Weights of a small GPT-style language model, trained from scratch on English Wikipedia.
Architecture: no biases in attention or MLP, normalized queries and keys.
MLP neurons of a small language model. Each row is named by its layer, matrix (gate and up: input weights) and neuron, and shows model dimensions 256-383. Each number is 500 + 25 x the weight over its row's rms, rounded and kept within 0 to 999. Numbers have three digits each. A neuron's up and down rows have the sign that makes its largest values positive.
Before each neuron's rows, "fires after" lists the tokens most often just before its 100 highest values on Wikipedia text that the model never trained on.

fires after: ".", " ", "+"
L7.gate1272:506459516497465517482502484477484490499468515505460470505463456496490445518541532559496496523477488493508518521510493506486544553480490484516517517504495481464500499491490485496509487478518508478505519445475489492487530514546477532563498498522560503481486515509487522525497535473522504535508478535451514468489522483518524519499449490474489525538500526513513494506472510505515457490464
L7.up1272:495509453493532463515501539511482498465501539519490526495549507496542514563536456498489512539477516529494462507463457503446501488519504497504470473487487517481516477480509528467473522483506527519487506481497496502487485486503516486541497470504506499480475498524478492492530525485456530511491499472519513482480531484538466548503449524506469489533526477498461503475437463524533497491467

fires after: " ", "–", " (", "-", " is"
L6.gate637:492481507463503492516493460514496539519501459479467487503449471517525455516455484490513483501466519513508511525505576434513502490508509483507499491475512465511556507492544500487500505516504512496464487457481496523474540526509541498506480486508540523527494491505517509490452510494501497454518485544496476507493489509490510475542492512498535487541483472486519467434486487517488489504488
L6.up637:441521472530473482527496523511478510506509472462512495505489492524551486488525497496521476482458543477505506556474480460490485476507540497543499488491512489523486506472476503497513518494491525498507497539480509525493489490519542508555525462508537464500496485480488487539538515486499521507511483485524480521466486485551529511499502468459496503477494508471492503465498463501541556495540

fires after: " |", " was", " is", " the"
L8.gate367:524492508489457490492520534502485531490492488495505472451525499476507499476524500466522456463499510479508528504537531516551533466506477467501522549537489471478452501530487480494501513516512505511484500486524504509517462506538505499443547477497500484498463553513533526489499478505484492484537467515485517503519481513521490468483492519546498482477517481548472508436492529481520512527526
L8.up367:509508472505479490478478477504536484490485503482451500459454480494487473562480522496483515478484505494548500496496481465490543530500487472515508505454465477521485443515499519517490498475506488495486494498479485504509480468529537484511516476504479468433488483519489496529437497538479501508526506558496501488486478529488469478504461458452522489440488511497538515464500535547513426497471

fires after: " |", " a", "-", " "
L8.gate469:513511514501471480506500439546511495486471494513499519461504497506513466524517502503516530458459483477495472504504483487483482490536473490477516507453471467469539509493466447514507513480516520477491497520506487519516469449443491514515508498511515554474519504514514462495512495504474541495474514471509508498513533487514499503463488488534491506469508524482507498517479476528501548476480
L8.up469:524515498494501485484484483521446506466463553558547521483543518495550463541519474502514537463528498489533494476509421484459496489538508501472514452470489498521548508521523500510507488485517511527519503454496503559493494485533473511473481499506493499499515489468489483525503535521459462482494497530500529515522499465465512464480522491552441519514494472527505498517528505549517466520505

fires after: " |", "|"
L8.gate502:522530504507523528490505487518492519472529502477493477490493488515506469499505454547474448486455492480500466510469491485486473519446517489504500449486483478547492484489493507509430493513489494459497521538500512517508535483474461461489473446500549505532480512493455499517526479486547561498444504477517520487517521504506473502474489475517494497493520490494496517509504517507517483455491
L8.up502:472507526528524449519480526478507517460523528488540479535497534485469524552517465479489495491493509488528487491491451485469477555502476492486482510495488495477504494495532461499518475527492492492447508506563542445487514511499509523488485499465513500494534453498526543592483503536448513506483488465488491515461526467495484509505489511498502496524546500515451457522455549497476521502512

fires after: "|", " |", "201", " ", "199"
L10.gate1181:485529478496506483485502479496501528520515463525525526482501491508477518510477511486541493537486497504496519522531488469483504519509474487472494481446526493480481508479488493521526539492544512450491460519463500521509496456492499538490458491486485481515518543525496460524493507517491517496479503517521530518515516496534477508480498509452470480464507516518518520516525520549528521508508
L10.up1181:512533524511494450481488540495468514461517483452504453522494535509492512533494513507513523502463502500495534484525499493504472484522510449453475502495518538523509484522499564552461479493535498494496428480509487491464492493496506484507467485525509499501496493497520488481534497493465511490473492495500516478505482521529522456507520481499511459520496503550502553517525502495477500489545

fires after: " ", " (", "-"
L7.gate1318:514499545505496525492460500516504499488461476507496530497460502512533515456509491511549492511504451449530513501491561518513514468437435484485492490478526470533543532482519479543464536531515515510475482479457499502445462512486485500456483528483498515493513448487515511481509461508466509482462484551573499476506515522494511503507473449482491515525438508489472522509512491497488485450522
L7.up1318:486542467543513537498482522482522506487501459504507494477510465469513463546538514461484526516499511479472509468494483541523530536467499482518467508489513491511499483443557489518526505521489506477528475464535464500534495495504482498487562527499514537534518511475460481543487481533529462461548508514507461473491517517532537505442515523465530506488474524469544496491482492469462497486494

fires after: " |", "|", "-", "{"
L7.gate56:502547502470535533476522547499457499506443460531467458525479466494508530526481544517510497479534518498515488499508502475544516527490469475496495520465483530489522513507516535492515500482549466501493518496508467483510507489459521515548488494509458513524516482531505503492499512500504512499514515519462557499512482479519509510477480487492513484544459500550506496554483510495547490545493
L7.up56:502493540493468544526548537477455493522512501499511476518520498516482531480524505441480481496502491486513500490528482532476511516498510494511489543492488484493496513528506497490526515498513479457520462468484465510565499495521484517485522472504472520513543457484550518547502515524474505529492530545434491564502494500510493463486476484490509512525494496487513509494500506514520544493473

fires after: "|", " |", "===", "==", "."
L10.gate1120:464516493474502476483506518485492455457512459515479513472485470513491495526535474475529476502469500494454509526517486507524509487526497487525493492473537448497502516492503529486468499477502527523466495501492521487501511480451584546477469492526517502510493518530505508500495543522495482523523492555512482503526508516491486475523504499500483475522475535490474491502512543516528470488475
L10.up1120:502470533539520506461515438501464501466458481505497552511511485442520475525522459523493488454512528508487527448482506520455432513513495490473470515435496530496517509497459521542488493519508510492504497496512503520478496477486544510469494472528517546488524491504514499479495462516467517536528524453514496524486507462525484500477497477494488481496488510473482533499490471463509522477492

fires after: ".", ".\n\n", " \"", " (", " for"
L7.gate633:498492566483514506510452523501495528476492463502476469469527508525491500500482522472475522497490552480495462540518460510456520539499487488481509486485464541495487474468503516506465509492495520493496500526501468548518512491483509479502492497480553524500479493520517477499499493527527525510536515507534486515519516503502482567544493522498459478503476510521434526480485527477511522517524
L7.up633:465516534517498480500523475488488509483526468489473526503523460488493508529515506470510464483451533517466519494459498497512503510508493494469492509459498510492513528526499526525496498489534505505515462449529489507517537446509508482476496542534506494467524513512521479542506527450472504504484525504503502512494478462434499499521497522526466471510536487515490516484530483526527518519486

fires after: ",", " in", "196", " New", " most", " of"
L9.gate1137:494477530483522515474468481540489515477524483498485508509534484512513530524481480513544516492533525516497492486507522459421495520562455491457477490457511510538509503465515528484477490513521508506468509547538456502517452513495506459463502499491497521486527482481533522491473481542482518509466507499524559471508498460476503559525476457516447517560483535511483503482524495532505496491492
L9.up1137:503509464472479527469498502479539467461503495470486520521539497478501532548481500515462468479518494486534528481509460484488462541482501520468477496479517474512470476482464504522494505492499458492479491482483499498483546503504462487543506465488500524508526528467512502512505535493495482538513429497514500521453461487488511544496538475475505476493502489515495527486549494497561439461497

fires after: " ", "|", " |"
L10.gate917:511503507501492420497508512527481542469469439488484478525483540479525450473501483515514437474518485506475490484497492501490495508463489489461541487511490490502473485477467474493514493536492466470484497505494507471505486527499467479529485478511498503506503509512497497558535507461482510536492518497463496536558557444497483497518461537525507500543501547525494497524513523487453471489498
L10.up917:528519477484493501515501515487492487445463479505465544481486509513443509551513493483517455489503506491549508495497491473492502507532523456495483504488446482504531485480542499527535474490486479523504508505488518482519514463515472529460512499537546497484463526504468512488510501501503504505501514468517521490469500496525478488555500496534518519485498518481520493476468529538517486488482

fires after: ".", " ", " (", " ."
L9.gate291:505499481496489538512482480475456517507515468468484482521521499513504546504447514503474502484532513499455510506502505526479500485511495494534483469480500508503518459548508530480479498482525526538470463465505524511537510513511513521547495482562598514525497493464530500580484506494508536479517522507500510481527474456495492548529504495491519530492480510526520471510492502565500497465508
L9.up291:483533486565471507518435526470523515486498531494515501481516503519477489511482535439479481470515505447483529505511540502488454500503465498487502497513509457490554537454505540519481487504432494511519487479475474517496499510500500508531490492479518498489503516492442518513500519497513474453467500446494555533484474489485490475499495549478529483495527484504504501528517473528519500432531

fires after: " ", "\n", "'\n", " to", " ("
L6.gate876:473460536485512490514472487514503475473516484467472456465481495527504525513503455529516519522519516537475484546482477461483501489501526476474486501531492491515513500537482476529458523463500501471529511491446541510491502490479541490454497496542542486501490481492504481504480505507495489503551480505554486513473508493509498533516474549506481458510452566464465505485520479475541516545501
L6.up876:447518515504524444484521457477477510504482463493477530479512504496532495518496525522513520459526521488506505485503480455513447477520507508486489501513466470516507504510492528496503504492434502486457531506501518482559555501507516502468497459486483507490481487489485529499542496460478489493513494496493489486536459530450495502527497469509511503515517510439516486523546533503513531485494

fires after: "|", " |", "-"
L9.gate1254:514477551514512492492479511518497519509525493510480495509497514477517511502526518517510511485486484509516528521522501476500499514463508554490523483462482528519501517479510528530496509440496479538528497468492515497454489494492534467491464496534496502455492518535470512497511484477519474512454496521485521433526485475528499455514486456558483498507500482485519532507521526514497514471519
L9.up1254:489442482501481558511475509554547496472495479476479482523514504495460504505526475486501503473473473486513509510508465498521515523485479492503531516489450481463497485524500513475539505465537496476480497495540490458504511524531471539512545508550497506475450502489515514564508512497496480449531540514495496518493565484544460469481510470499473489502494507492540489507509522519496501456479

fires after: " ", " |", " Saint"
L10.gate638:490493510477479476474481479488499484513505457522497518528474492511513499530475443490520504479475528514529515503509500466506485513493493461459446512474493515514504532502516535531471490483535515516523500471437485558533509429474524509471434496492511521555500456528580491508469519478525518514520460478540499530511548474520533508553495527532517481482507507467490487529531481534499562463466
L10.up638:507527510476476536514515470495468546502527499485497462491511439484541505493553487487483554510524516495498512507497496503527511466475511503521496485525476454553527538483495500481467513475514534514543513523505521565526491501510488485507518480484495493498495470511473492508510495500499523509458528468474509472479493471485475497491475512514531510486546524455529494536496479529476533481490

fires after: " |", "),", " and", " a", ","
L9.gate513:477496489539495527499459471478505518505502463476463495482483464519510526534497480517514496478449573544501505531468516461520503478463501491508491529474507531500524491512488486474468513504518528510504499500504521559493500522511489549510443509495520506521510492498503523514493528459511511518484507446542500526476493512533488494480523500526488491510494512448498496484516475496503508525507
L9.up513:530522481546507494518512468503543541484498516491501510498461497483531556519528477504487554536485541514487464512483462541508499473485518532544498483492517505496538489477510536453552469524535505502530507488494495502530487527516510500491515504462496539515538495419511499511500509502532501480500543497490518522548461476527511452524492506495512494507551502505493581488529520505488506524531

fires after: " the", " |", " in", " a"
L9.gate1159:481509501477524508513472476532474458547479486485478465487467502506503492503507442509563531554488545545548482539485526508460517551511496527460528513482477502466478532497510525489511487493496509522471497489498533485502513509516506492476435486473576510516469516486566488501548498467487513491493516460534472507544567475539502521494562469533479481492505482517473495487486521488506504508523
L9.up1159:525481465484539451478496520494532491512490505499538538504529513533520458486555488515516523464534498494475513497501483503448485491493529530529523478484496517527527516475514533505512518490488482504488508521536507456465496531495485477488541508495488474538521507458441507483481550495490475492464555540476497499496489478479508483506494527510504500552483492527535502585455465507468504517527

fires after: " (", " \""
L9.gate178:527496513481501499509483445562535505518524473527485468482515538560521486472523545477543494448577537490484537499509526486470514521482495485516500511461544469498481497512500455459535473524508538492471505516525438514499530496534501508512535493487541491533500467478476469530495478488517483534488514486477492511498500499468441500442531455495469487542509506490470484457500533498493472493496
L9.up178:507509496520486479531450484475474523547486478534499493509512425517529527540491488522465519437524552481507536464492483469529511470534496491498498540529517492504522508514508503524442500499566507488514461482544492546533493526500488513491474497484497501503495511458516496500539483490530481543522520469479538501479494528499489533479455521539492491449503468490478503512478519549487482549493

fires after: " (", " \"", ".\n\n", " |\n\n", ",", " in"
L10.gate1008:506497488519522474489485523499436478473531494468486471460458516501523539507465527486550534483513536484535508519506529485459465506525508472489515505469523525512539516453547543481431474511529558520456533504496472524460521479497488484495440488477537505477497493470502460482471496500516503531488460497517499521486513501517511509521540484508467501515505525499451500450502496510525506505477
L10.up1008:494477527484486489533473504461483495518504495492480496485514498514480469489469546499529556494506489475545563517496502549495480495531494495502502579494468459542496489490509506491500486505520516506455507483504505521490477476482541473514502490518510513499515512468511518507490506496507474551549461527494507507504473525490486504471497506512464545535501468518509516488494472536503548557507

fires after: " ", "194", " (", "196", "195"
L9.gate585:502499502536535493504494512521459517503530461487466471490478458503506493486521493558498508505520494516492499508532498496515492524512464541515511456549542512515516523480473506437487501526528508529483480475520455486476452505514529476541462525483479503516456463470523514531491486508511494510521442525521484507524498492511512514492544482526491460514523483497413481516464496492479483520503
L9.up585:509504483495517530472430481478513471456492507534509535504501479510435482509508513507458489471465484491517482517501502496484532440538477515483522534525504510501536494440469515519506460471443469503507532548530507490470519512514438509532496458473517487508521492471481507511519487502486461499522522458474515512522476435450540498488517471517490489495464489481489459521494496504539469487492